config = dict(
    n_layer=10,
    d_mlp=768,
    vocab_size=8192,
    norm='layernorm',
    norm_place='pre',
    positions='learned',
    attn_scale=0.125,
    parallel_block=True,
    init_std_qkv=0.0393,
    lr_mult_o=1.5,
    beta1=0.9,
    warmup_steps=200,
    final_lr_fraction=0.0,
    dataset='wikipedia_en',
)
MLP neurons of a small language model. Each row is named by its layer, matrix (up: input weights) and neuron, and shows model dimensions 0-95. Each number is 128 + 32 x the weight over its row's rms, rounded and kept within 0 to 255.
After each neuron's rows, "fires on" lists the tokens most often at its 100 highest values on Wikipedia text that the model never trained on.

L3.up568 [127 153  55  88 136 164 166 112 113 178 126 188 140 211 166 146 125  92 132  95 115  97 134 126 120 104 177 137 105 174 160 115 114 142  86 162 123 166 128  94 117 133 131 118  95 101 115 136 119 211 128 101 179 157 126 180 134 166 143 148 121 106 118 137 141  16 104  98 165 110 149 163 167 136 110  79 114  67 101 103 130 140 143  88 134 217 130 109 167 104 137 189  88 185 127 128]
fires on: " comp", " Al", " those", " sub", " along", " link"

L7.up619 [115 136 158 145 106 100  79 123  60 165 151 130  97  99  85 136 109 134 131 128 101 119  62 157 103 151 100 149 179 124 128 152 152 166  99 150 113 117 116 139  69 168 194 151 127 110 178 139 128 121 129 133 176  71 174 135 157  65 170  89 115 164 112 194  91  99 156 134 129 141 171 185  79 166 125 139 182 200 177 100 190 154 101  94 126 124 114 156  73 124 139  91 124 162  81 102]
fires on: "t", "h", "on", "th"

L4.up619 [105  61 143 134 102  98 110 103 108  53 142 115  53 120 110 141 120 141 170 186 114  88 107 184 177 140 155 103 149 117 110  20 171 119 105 157  96 125 206 106 158  78  86 152 163  71  96 107 100 149  89 169 147 169  91 186 125 230 132  80 129 101  97 114 138 117  98 137 123 138 106 152 129 119 110 147 118  87 137 197 160 104 156 150 136 103 124 137 117 168 120 130 141 122  80 113]
fires on: " and", " all", " who"

L7.up37 [104 118 108 178 108 126 207 175  89 150 100 139 131 169 150  99 146 104 124 173 183 120 146 125  78 171  86 241 153 146 126  84 140 143 214  82 128 148 123  59 107 163 100 140 111 114 126  76 160 197 163 105 145 134 141  50 161  99 132 141 108 122  70 155 167 114 116 145 145 182 118 108 155 184 138  98 142 101 115 125  96 152 148  74 121 119 140  98 111 152 135 124  93 156 177 168]
fires on: "in", "-", " Le", " of", "re", " R"

L3.up678 [153 133 161 110 177 153 110  98  97 105  90 145 108 127 121 135 109 136 110 180 106  60 116 122  85 136  99 100 109  85 135  99 115  95 157 106 111 148  37 121 106 163 160 136 142 151 102  99 126 104 159  98 189 146 105 148 132 121 128 160 171 125 104 101  86 123 123 122 132 157  86  94 159 101 114 137 147 140 215 166 182 146 113  67 125  60 191 129  87 206 131  55 152 168 101  69]
fires on: " be", "li", " chart", " any", "we"

L4.up609 [188 131 153 138 121 126 136 115 176 141 181 169  84 125 129  93 194  94 133 166 184 138 116 157 130 138 135 129 152  76 131  92  97 105 127 166 114 145 150  69 199 106 167 159 155 156 100 109 115  88 140 123 195  73  99 150 172 124 164 112 151 128 155  86 105 111 145 165 168 146 129 114 163 130  73 175 118 135 124  99 130 109 185 157  91 133 143 118 102 117 160 125 132  82 113  66]
fires on: "==", " p", " re", " co", " ==", " home"

L3.up616 [174  69 139 176  93 194 154 109 157 119  90 201 125 129 108 133  82 130 158 167  51 151 157 172 116 128  79 164 159  99 116 111 136 127 172 111 115 138 101 155 101 129 154 142 177 110 123  92 166 149 130 136 144 124 148 113 117 143 167 149 146 131 159  94 113 107  96 139  71 118 110 138 179 129 159  71 192 153  85 129 144 155  87 127 108 150 116 198 117 124  96 121 153 103 114 102]
fires on: "able", "ive", "prop", "pp", "of"

L4.up396 [203  63 115 117 103 127 107  99 177 230 129 131 135  73 158 170 112  70 204 118 116 152 170 185 130 112 122 136 103 143 111 120 150  80 142 154 121 160 126 128 138 110 104 183 156 110 126 171 153 159  96 109 132 113  79 110 124 131 109  90 163 145 171  99 128 169 196 111 112 119 159 142 143  79  57 134  86  99 107 100 111  73 163 150 157 101 146 124 206  99 135  94 153 108 164 105]
fires on: " high", " low", " over", " p", " under", " High"

L3.up698 [145  85 173 114 157 172 195 112 126 154 123 132  90 165 166 107 176 121  98  72 143  95 102 158 128 154  99 124 130 144 146 140 107 113 165  86 130 141  62 136 130 166 119 108 199  71 153 149 143 137 140 139 154 120  76 132 165  51 101 125 204 130 102  78 133 140 149 169  92 122 118 133 150 153 129 145 190  75 196 186 149 151 105 164 155 147 140 129 113 133 117  69 107 109 131 106]
fires on: " p", " up", "p", "m", "Ho", " he"

L7.up413 [160 121 128  65 145 122 152 161  81 129 170 171 199 151 170 173 103 148 132 124 165 104 146 125 103 111 125 128 153 100 163 142 155 129 113 127 116  82 194 122 150 152 112 132 106 101 117 112 174 109 123 107 123 178 128 147  76 128 135 158 118 136 122 114  73 114 100  89  94 113 124  57  65 138 143 122 121 100 117  87 116 119 156 181 165 106 154  86 127 117 104  96 127  87 115  86]
fires on: " Mar", " U", "Mar", "ar", "ma", "ul"

L7.up489 [148 141 140 147  87 144 151 118 141 114  97 147 109 140 160 123 100 121 122  67 117 172 146 155 149  90 170  95 162 145 127 175 139 178 159 114  59 135 167 129 176 100 187 168  93  45 128 141 126 143 172 115 121 137  95 109 142 182 158 127  43 141  79 151 148 156 138 126 117 134 159  89 143 149 118 147 134 166 124 139 155 133 122  77 115 126 139 135 172 100 124  97  97 155 165 171]
fires on: "un", ")", "s", "(", "-", "er"

L3.up612 [ 75 103 118 107 107 104 143 138  66 134 129 129 158 128 100  96 118 137 124 157  99 127 129  91 136  92  95 103 178 135 149 106 144 151 170 141 183 126 118 110 151 186 124 179 141 142 173 133  78 145 122 158 140 122  93 112 193 146 163 122 150  64 126  56 107 113 111 160 141  97 154  28 139 121 132 203 130 126 165 154 109 132 167  83 145 158 132 139 167 139 119 126  97  78 121 125]
fires on: "te", "e", "h", "ve", " be"

L7.up69 [113  53 163 141 171 134 174 104 165 153  65 110 111  80 119 138 130 165 106 102 133 108 164 161 157 142 115 140 171 136  95 153 130 161 150  68  82 102 147 142 163 142 145 118 146 173 176 112  99 165 112 130 100 190 123 175 134 124 127  62 115 139 110 154 118 102 153 106 148  61 145  96 115 101 132  78 105 113  69 115 111 137 141 184 139  56 152 101 171 121 101 104 180 193 116 101]
fires on: "s", ")", "\"", "-", "),"

L7.up630 [108 126 130  90 173 143 155  96 104 147 132 115 104 106  90  87 139  59 171 139 192 126  66 117 109 119 136 175  87  83  92 143 138 147  98 143 111 142 144  82 132 168 148 184 121 129 144 163  94  63 134 135 114 176  77 124 127  59  93 128 144 166 176 132 128 170 137 111 125 115 158 128  90  81 127 127 124 152 132 118 154  40 148 155 115 134 110 152 165  98 141 107  93  84 128 154]
fires on: " ", ":", "0", "er"

L3.up75 [160 104  75  93 114 119 113 132 137 114 120 108  97  94 122  76 109 151 131 167 148 155  59 108 128 143 201 144 165 161  77 126  98 126 175 155 130 104 147 166 164 114 120 125 122 166 106  95 145 122 151 166 121 109 152 143 124 167  79 169 154 154 151 130 151 130 163 162  94 137 132 133 142 161 106 170 149 172 166 114 162 105 108 139 112  97 164 111 200 123 133 108  64 155 118 156]
fires on: " dis", " Report", " Country", " interest", " degree", " Dis"

L4.up692 [111  72 169 103 142 137 144 115  57 144 144  95 111 134 137 177 163  87 115  75 106 137 141 119 184 162 125 135 113 180  88  85 201 124  64 140 123  87 159 181 123 135 116 139 139 117 115 121 170 142 145 105 107 153 119  99 134  79 132  95  97 130 122 164 122 120 153 121 128 146 157 167  83 103  99 109 156 106 130  81 129 129 120 155 144 173  95 106 138 128 100 167  90 138 169 157]
fires on: " as", " and", " –", "American", " Spanish"

L3.up83 [107  99 130 184 165 105  85  64 139 119 144 135 144 127 102  97 141 159 119 122 160 110 136 106 144 127 126 111 135 118 162 115  97 211  90 160 136 163 104 128 159 152 148 116 106 154 117 117 113 141 119 161 202 163  96  53 152 131 119 159 158 141 118  67 150 110 151 170 140 143 133  78 168  84 102 183 126 223 120 161 131 101 145 127 200 109  99 139 149 199 158 125 126  99 151  89]
fires on: " Bra", " Ver", " Roll", " such", " Car", "⁄"

L3.up494 [113  83  89 148 128 160 170  84 135 114 102 153 122 107 171 121  37 106  86  59 150 144 116  93 151 194 116 176 122 202 114 148 113 154 133 115 108 109 128 120 126 140 200 122 109  76 108 176 174 113 140 141 100 160 134 178 144 146 136 114 127 122 118 111  97 146 143 168 109 136 163 114  67 191 122 140 130  87 117 183 118 149 127  81 113 123 166 164 139  77  77 136 107 142  86 155]
fires on: " only", "wa", " few", "head", "uff"

L7.up362 [177  62 121 180 147 106 143 147 133 177 144 143 107 173 143 128 147 169 121  81 201 133 122 120 142 189 154 160 141 160 130 121 112 222  90 138  50  93 128  96  60 119 103  97 152 171 132  77 107 169 132 103 144 116 113 135 134  82 144 131 141 160 114 158 148 133 123 146 203 134 117 131 103 174  83 108 173 149 124 168 140 182 137  93 121 145 157 101 120 141 133 122 138 168 113  47]
fires on: "===", "-", " Le", "le", " American"

L3.up216 [173 121 128 124 125 137 123 114 107 118  71  70 119 113 119  90 118  72  74  62 178 135 136 148  99 116  94 165  65 101 127 155 132 149 159 133  82 147 147 107 163 228  93  81 122 118 160 118 124 175 124 127 165  82 120  89  69  98 152 163  98 120 124 151 137 140 130  48 108 142 131 117  88 137 121  77 124 143 169 134  89 177  81 127 158 173  72 138 177 117 132 135 156 182 168 148]
fires on: "-", " In", "=", " On", " De"

L3.up553 [101 151 108 123 182  33  87  90 141 137 151 171 121 145  98 177 154 186 141 119 160 135 171 108 149 160 104 144  86 138 118 119 117 152 166 117 124  78 108 139 121 101 128 112 118 124  96 132 119 135 102 146  85 158 132  74 101  98 129 195 190 135 150 162 166  94 110 144 150 127 123 103 176  94 188 138  94 149  72 119 156  96 177  37 149  83 193 159 119 142 104 171 124 145 124 144]
fires on: " such", " single", " International", " Po", " set", " Fi"

L7.up328 [109  83 227 154 176 109 102 105 131 122 117 135 121  72 139 143 118 133 152  90 149 107 111 130 116  75 120 127 166 113 112 137 145 166 159  91 124 157 180 140 127 121 143  76 146 123 150  99 168 165 137 165  71 117 120 158 192 172 140 129  99  90  91 149  73 159 133 101  52 173 131 147 172 126 140 104  97 111 170  82 111 156 133  73 155  98 153 114 137  41 124 106 201 107 141  74]
fires on: "s", "-", "c", "et", "p", "al"

L3.up21 [123 148 160 110 155 137 161  93 151 104 132 128 160 167 127 134 183 165 110 127 159 116  93 120 175 123 102 112  58 109 117 105 116 143 124  87 116 157 132 158 197 117 132 116 125 135  75 127 151 122 160 112  96 112 140 120  98 113 159 140  92 122 115 131  92 102 125 146 176 105 113 127  78  81 117 157 110 133 168 170 133 116 195  47 113  84 184 110 114 204  78 143 105 119 176 173]
fires on: "le", "ve", "L", " Can", " No", "S"

L3.up17 [170  91 108 122 114 130 134  78 135 101 103 116  87 131 130 100 136  85 184 117  97 102 150 103 178 103 117 125  89 132 140 154 175 174 128 109 155  91 120 184 103 112 143  68 162 125 149 119 106 189 151 150  93 149 139 151 152 183 163 151 134 135  91 119 115 130  94 190 158 177 141 104 119 194 100 122 156  90 107 108 153  74  91  56 106 134 111  84 155 135 144 107 109 173  90 143]
fires on: " including", " like", " include", " claimed", " join", " were"

L3.up291 [179 192 158  71  82 105 164 106 172  85 162 139 139 169 115 154 141 169 153 154 109 121 118 128  96 140 189 109 115 150  76 161 192 103 162 114 100 145 117 140 126 131 132 113 162 163  91 136 144 148 159 175 143 107 100 122  95 128 165 111  95  80 160 148 126 169  83 142  62  86 166 161 149  82 120  91 121 106 133 135  90 127 126 107 171 163 207 179 145 100  82 132 140 131  89 115]
fires on: " being", ")", " team", " was", " Class"

L4.up171 [144 158 113 149 136 121 122  88  89 149  88 148 120 137 180 116 122  98  90 157  98 129 125 155 188 110 158 173 109  73 152 161 197 127 146 110 134 134 106 108  72  98 108 123 184 106 157 145 115 130 125 116 152 147 139 122 104 143 137 123 106 136 158 120 105 126 154  91 108 138 193  48 121 108  83 115  97 200  96  94  76 116 104 144  92  43  34 159 150 113 158  85 119 140 127 110]
fires on: " first", " third", " be", " head", " later"

L3.up541 [118 108  93 102 149 115 106 126  86 106 134 142 145  98 117 126  83 154 161 168  94 118 114  80 181 143 135 100 128 150 128 114 101 127 107 131  91 159 136  82 164 115 175 139  92 193 162 107  84 166 127 174 104 116  95 206  94 110  67 173 121 143 123 200 181  55 187  92 156 103 118  71 134 128 116 127 172 129  86  67 122 111 148 103 204 136 171 106 139 135 151 143 110 188 108 161]
fires on: " Sch", "c", "ign", "en", " Fer", "ig"

L3.up22 [139 142 172 119 103  98  86 106 112 139 148 166  96 131 159 140 103 144 152 103 172 100 106 172 220 132 150 151 147 121 156 108 149 158 138 115 149 142 124 142 147 110 149 187  86 152  85 147 156 125  68  96 103  81 169 124 100 161 192 137 105 125 128 153 129  88 159 131 178 144 113 128 129 168 150 168 137 136 130 159  96 163 123 125 165 139 128 121 115 195  59 156 157 201  72 172]
fires on: "ent", "it", "on", "et", "um"

L3.up330 [138 168 116 109 158 157 118 121  84 118  90 154  73 176 117  98 131  88 122 106  61 125 234 129 128 100  82 113 116 153 177 134 156 113 154  60 140 105 147 141 153 133 167 147 172 128  78  96 169 103 158 135 111 126 136  92 122  74 148 120 113 151 107 126 108 149 167 112 124 159 168 103  95 199 106 144 173 118  84 160 192 111  75 150 110 116 118 141 207 112 144  62 167 111 147 149]
fires on: " Lu", " Ni", " By", " present", " Yu", " Lo"

L3.up196 [152 154 124  67 115 188  66 110 105 123 128 100 114 173 138  69 164 153 172 145  83 112 170 169  99 112  89  99 101 105 133 119  84 147 156 119 160 129 126 126 124 133 158 149 166 143 131 119 119 128 155 216 134  98 180 154 168 139 132  72 129  86 129  62  93  80 129 150 105 153 105  78 169 196 145 135 187  93 191 109  76 122 119  99 104 109 135 101 150 176 122 101 206  83 111  69]
fires on: " it", " number", ":", " It", " Format"

L7.up479 [114 139 114 153 165 122 114 156 118 108 103 140 165 104 154 159 171 152 185 112  90 136 154 194 113 133  93  79 175  80 108 156 104 130 162  91 123 182 146 110 116 137 123  98 172 129 180 127  77 126  92 108  97  70 116 132 112 183 109 127  91 215  71  90 116 162 146 135  57 137  79 146 126 117  99 165 137 132 153 154 114 166  73 176 182 124 114 131 174 126  97 132 108 103 137 164]
fires on: ".", "-", "N", "F", "s"

L4.up680 [151 112 135 127 154 188 159 148 163  62  99 145 142 125 111 111 110 142 106 135 119 119 132 164 120 115 134 159 113 103  89  77 158 148  67 170 102 181  86 123 129 119  93 187  96 142 128 123 102 106 156 153 145 123 205 116 133 118 133 144  90 113  76 184 112 112  70 178 131 120 165 165 120 113 146  88 138 136 116 129 111 134 170 130 105  78  76  99  86 128 117 118 144 146 133 186]
fires on: " –", "%", " children", " family", " are"

L4.up37 [123 147 132 172 132  87 119  87 152 106 141 165 117 101 141 143 177 139  85 139 128  61 166 132 109 108 122 124  84 108 132 125  94 159 120  98 167  92 142  65 139 113 128 137 156 130 164 103  93 175 113 106 147 162 179 153 107 152  93 190 155 154 145 179 132 117  93  90  94 133 145 104 147 144  68 115 133 111 117 170 145 203 158 113  77  76 146 129 162 129 139 112 187  89  75 110]
fires on: " Ra", " along", "mathb", " Har"

L4.up125 [156 204 155 139 184 102  70 136 119 111 133 144  93 105 107 106 146 141 125  84 106  87 158 121 152 146 117 150 148  65 174 163 114 135 166  98 170  88 104 106  61  73  62 121 110 101 144 107 127 119 129 125 181 109 136  78 134 125 169 180 190 116 154  97 146 145 152 113 111 161 137 105 163 178 153 114 147 143 143 101 153 135 129 119  95 127 157 190 139 133 142 140 146  88 103 124]
fires on: "T", " such", "6", " Be", " T"

L3.up534 [125  93 173  99  89 125 173 126 253  85 162  97 113 117 124  95 178  89 122 153 182 118 150 129 165 118 177  87 145 138 149 181 135 182 133 144 142 125 149 116 161 187 151 166 109  59  44  98 147 118 111 110 118 163 115 103 154  69 144 168 128 102 131 103 136  94  98 148  68 102 133 146 138 130 158 168 138 132 104 164 130  90 108 105  83 131 109 139 135 121 125 127 114 163 107 128]
fires on: "ing", " operations", "ations", " operation", "ance", " services"

L4.up590 [152 173 166 157  89  44 131 129 114 112  95 140  97  95 102  96 191 147 101 216  86 124 113 148 155 132 108 115 172  84 127  48 138 149 143 142  82  86 101 115 144 110 106 128 136  94 132 128  85 193 143 181 117  91 171 149 126 199  72 159 117  87  99  95 190  62 116 130 111 157 171 147  94 154 193 181 163 104 169 110 142 100 107 144 136 104 136  87 144 153 170 175 109  92  96 124]
fires on: " ", " c", " so", " who"

L4.up696 [101 160 115 107 127 180 123 165 114 121  96 149 156 146 119 145 152 101 127 137 151 165 112 180 160 108 193 137 117 189 136 161 209 101 150 120 158 160 146  88  85  96 149 166 133 145  64 121 137  82 105 156 153 102 129 118 110 112 140  64 123  78 135  91 133 112 186 130 130 180  87 110  95 112 137 135 127 170 142 190 155 169  73 155  72 137 133  80  90 164 141 166 147 149  62  62]
fires on: " |", "==", " ==", "up"

L3.up456 [160  79 153 152  77  65  98 156 120  99 132 105 123  56 161 174 126 142  79  94 164 120 154 115 173  76 100 120 144  77 124  58 152 116 108  79 149  97 172 113  99 115 114 169  95 144  83  93 120 175 100 148 102 126 154 103 139 149 182 138 152 102 107  76 130 164  83 116 101  93 121 109 136 101  89 144 147 136 148 201 111 148 155 102 179 137 168 142  88 131 147 123 194 138 133 142]
fires on: "el", "L"

L3.up65 [107 175 179 161 150  92 129 180 135 161 122  84 120 159 134  62 132 166 123  90 177 118 142 122   0 142 139 131  91  72 108 146 115 153 136 147 129  73 116  96 197 133 133  89  89 138 117 147 145 112  65 142 164 138 104 175 112 107 149 111 154 116 169  97 164 103 184 136 130 160 138 115  92  56 141 163 176 148 119 114 126  88  87 115 102 108 199 164 140 126  40  80 146 142 131  77]
fires on: " can", "S", "f", " S", "ome", " from"

L3.up653 [119 118 175 130  88 137 148  85 206 123  58 118 156  99 124 142 155 123 111  72 150 129 112 101 164 127 120 150 116 187 142 132 104 147 130 143 126 187 128  97 112 146 163 101 173 130 129 140 123 123 144 179 159 160 117 115  93 118 130 114  97  84 111 121 130  72 136 128 119  95 155 160 109 118  94 230  81 131 126  79 134 131 130 157 141 106 229 107 139  43  92 148 144 151 154 111]
fires on: "as", " that", "ce", " Port", " Sam", " Pe"

L7.up586 [128 103 142 126 116 135 132 123 211 119 130 125 129  78 111  91  86 122 185 136 124 127 128  94 195  79 112 129 160 131  71  59 129 125 170 153 173 214 165 101 143  99  91 125 149  73 130 125 118 130 130 154 139 169 133  65 148 146 131 149 110 122 161 217 129 103 157  72 160 129 119 157 151 147 136  85 118 139 152 126 102 121 110 156  91  37 129 103 131 117 107  89 119 103  79 138]
fires on: "et", " |", "s", "so", " Pos", "op"

L7.up640 [183 107 129  94 119 136 113  91 176 126 101 157 111 157 117 126 133 145 109 135 149 102 174 154 164  52 116 136  99 142 120 108 156 143  89 173  45 115 114 150 121 138 147  95 120 100 154 122 196  88 108 138 103 123 108 149 151 175 109 139 119 112 152 151 126 137 119 105 120 102  75 169 155 168 166 129 127 154  91 138 141 164 140 101 154 102 174  97 148 112 101 102  66 114 108 158]
fires on: " |", ".", " (", "-", "5", "6"

L7.up371 [136  93  99 172 115 118 148 122  84  52 155 151 171 143 196  93 113 181 112  75 160 131 130 157 179 126 113 135 174 152 145  88 165 121 113 118 133 106 105 101 123 130  85 168 130 129 142 159  84 119 135  91 130 119 154 124 158 112 112 124 109 150  98 100 103  71 124 112 185 152 219  89 104 137 119 161 157 152 189  90 114 116  78 131 139  91  95 153 116 120 125 173 100  74 142  68]
fires on: " No", " Me", "ía", " Mar"

L4.up585 [119 114 122 165  91 110  86 103  48  99 117 152 150 130  96 122 119  93 162 136 169 159 151 101 164  88 154 119  72  76 160 167 159  90  89 178 142 111 103 146 149  95 129 161 107 110  93 102 175 107 136  63 100 154 161  87 163 143 131 171 103 131 110 126 128 123 101 145 167 136 106 125 118 142 153 158 141 128 105 163 125 121 165 126 145 116 169 134  81  96 111 131 113 108 112 165]
fires on: " did", " could", " can", " was", " does"

L3.up109 [ 85 143 187 131 114 159 125 147 139 117 155 163 139  82 142 132 151 148 172  87  89 157 127 110  94 129 130 164 142 113 128 112  78 140 128 125 105 124 100 149 109 126 134 149 115 107  93 123 139 123 179 109 135 166 142  92  96 163 146  97 125 112 198 160  77  95  89 159 104 112 175 168 160 129 140 137 100 137 142  94 134 113 129 111 176  65 147 114 149 102  70 124 105 119  68 141]
fires on: " =", " code", " name", "AT"

L3.up451 [113 123 129 102  92 160 108 134 144 102 116 130 146  92 167 168 148 145 143 139 141 133 163 216 232  96 101 137 151 101 133 140  92 122 144  78 120 137 106 141 146 159 141 108 136 184 143  66 157 150 135 178 105 124 138 152 138 143 130 128 138  93 152  83 144  77 151 129 119  89 134  67  71  54 138 135 146 200 137 160 109 213 115 108 131 139 137 156 107  61 158 176 119  82 146 138]
fires on: "up", " Bo", " At"

L4.up724 [ 92  78 110  96 171 131  65 139 123 114 170 143 128 100 107 144  93 212 138  89 113 121 139 144 180 136 114  99 134 138 179 143 141 145 110 147 177 171 152 106 104  88 171 238 132 141 152 151  43 170 101 121 145  73 132  79 127  88  73 154 112 153 122 101  80  88 130 154 135 130 111 124 155 117 105 110 119 104 135 141 148 163 198 101  91 156 108  95  67 166 173 143  93 104 160 142]
fires on: "%", "°", "9", "==", " age", "6"

L3.up434 [140  82 205 181 140 155 103 176 101 155 137 158  81 140  69 144  94 149 116 110 111 127 119 165 127  83 143  83 111  94 176 129 100 108 188  94 108 138 186 134 162 150  92 197 103 166 110 138 108 121 120 114  93  81 127  98 160 146 177  85 108 117 146  52  92  75  67  96 116 124 130 115 136  98 112  70 172 134 167 160  97 134 151 139 141 158 132 104  79 141  93 128 133 152 160 148]
fires on: "atus", "zu", "ata", "mathb", "am", "hara"

L4.up65 [124 154 106 128  94 124 164 131 141 147 149 178 178 125 126 132 159 127  94  97  59  47 138  87 131 136 194 107 193 176 146  84 133 130  73 142  67 176 175  94 146 145 106 151  89  46 140 142 110 161  72 137  91 114  92 123 128 128 135 114 143 117 136 144 150 119 160 187 135 104 115  84 144 163 106 111 129 151 180 155 121 102 163 123 160 127 205 134 178  95 135 126 111 103  97 118]
fires on: " F", " comp", " Al", " Comp"

L3.up208 [124 179 165 136 178 129  92 125 146 136 165 108 163 157 101 153 161  99  72 156 114  98 184 197 148 133 218 145 143  83 127 121  95  77 127 131 158 124 121 103 151 105  82 160 176  81 109 120 135 120 127 105 106 129  90  86 138 116 120  98 156 155 103 106  44 157  78  71 118 112 131  62  90 114 126 117 144 142 176  46 111 179 193 132 108 149  88 116 134 121 111 123 154 112 146 134]
fires on: "ic", " O", "O", "•", " file", " record"

L3.up51 [102 141 150 121 118  84 151 116 114 206 101 174 154 155  92 109 123 138 136 113  98 126 123  83 111  89 123 100 154 140 120 127 136  97 122 168 162 148 158 161 159 114 155 101 148 162  95 138 164  85  96 139 106 195 131  89 212 121 122 171 128 118 130 132  69 148 159 166 107 159 168  87  99  94 159 112 166 126 115  48 114  95  78 197  71 119 115 140 151 134 117  94 128 119 168 144]
fires on: " District", " early", " can", " soon", " http", " ISBN"

L3.up202 [125 108 147 173  98 121 112 116 108 108 119 140 172 120 138 126 130 119 153 145 132 179 126  98 173 129 121 114  75 145 167 129 204 151 148 128 142 183 173 100 126 158 116 127  87  59 136  90 166 168 122  77 104 117 102 127 124 113 170 175 108 111 192 184 113 118  92 151 139 100 157 170 117 109  74 175 141 172 152 109 150 110  43 164 116  92 177  99 160  87 182  81 121 144  80 130]
fires on: "vi", " Tri", " soon", " Vi", " role"

L7.up365 [139 180 145 139  93 148 141 123 120  95 161 135 145  74  91 165 127 183 133 110 121 103 126  69 123 109  75 170  84 106 111  67 135 144 116 128  54 151 138 115 125  96  74 161 127 123 140 166 185 143 143 141 133 153 212 118 133  91 178 135 163  65 110 148 137  81 104  94 152  83  92  99 156 185 159 160 133 108 209 107 121 106 147 174 149 138 102 148 147 145 110 133 185 136 131  99]
fires on: "s", "f", "ic", "ed", "ph", " |"

L3.up679 [204 173 129 119 132 125 130 134 126 137 172  79 100 130 157 141 130 134 143  85 155 153 150 146 141 119 172 171 107  78 137  74 145  97 103 123 182 133 128  55  58 121 116  99  86  95 124 149 133 114 108 119  95 158 106 151 153 192 125 114 177 181 145 124 166 143 107 103 108 118 214 164  70 129 100 105 121 161  84 134  97 118 195 157 185 115 147 104  84 142 141 117 148 164 142 141]
fires on: "\n", " Russian", " he", " Russia", " He"

L7.up594 [149  95  71 135  63 114 212 208 120 130 150 100  65  89  94 101 126 128 148 141  83 151  94 122 134  61 107 143  94 126  79 161 133 180 151 138 124  88 115  90 105 144 143 131 138  87 155  78 152 106 111 110 148 164 141 158 115  43 123 109 143 136 131 133 139 132 146 138  86 112 158 103 136 179 133 114 130 149 120  81 114 144 154 150 138 128 112 153 117  50 101 116 109 117  97  91]
fires on: " ", "1", "+", "9"

L3.up675 [134 137 108 121  94  63 220 164 115 126 137 166 129 133 107 146 174 131 172 108 160 136 149 127 167 164 158 104 113 180 194 134 138 117 158 162 137 141 123  73 144 158 111 185 100 169 133  94 138 104 179 125 137 203 150  92 110 110  89 128 167 147  94 175 157  72 145 153 122 133 145 128 104 118  99 146  81 108 164 138 145 115 125 118  85  72  69 124  86  90 138 105  67 179 177 168]
fires on: " only", " also", " maintain", " always", " now"

L3.up652 [121 110 143 190 157 130  60 128  92  42 137 114 121 141 168 142 104 124 148 122 160 117 172 174 140  88 151 125 191 116 126 120 171 118  98 161 131  88 123 101 107 105 127 139 139  70  70 139  91 148 125 148 177  90  61 143 125 162 168 111 105 141 131  81 130  84 110 171  88 124 137 161 152  72 166 101 108  84 122 104 167 169  87 104  99 123 139  95 148 133 115 162 117 157 220 125]
fires on: " made", " same", " do", " make", " granted", " would"

L3.up11 [147  77 122  83 155 121  98 149 127 164 111 138 142 201 158 135 136 144 132  81 172 136  23 123 199 153 135  82 153 170 243 176 152  70 146 132 159 151 155 166 131 100 104 152 119 117 129 168 175 119 114  94 115  90 168 126 131 132 110 202 127 180 106 139 109  98 150 157  95 147  79 117 158 132  56 160  67 189 122 163 110  81 151 163 139 122 106 103 117 118 125  96 143 109 137 134]
fires on: "%", "Career", " no", " become", "No"

L7.up600 [101 120 115  87 119 117 148 136 135 161  54  89  69 114  84 155  98 132 143  80 126 108 128 121 134 134 139 160 154 125  48 127 150 223  87  98 138 118 109 112 156 109 159 119 157  95 123  85  94 109 174  97  94 176 146 153 137 141 121 144 134 101 102 203 115  97  91 129 177 161  91 137  87 151 132  98  91  72 140 114 108 144 131 134  89 108 172 107 118 102  76 163 135  92 137  76]
fires on: ",", "es", "s", "),", "ers"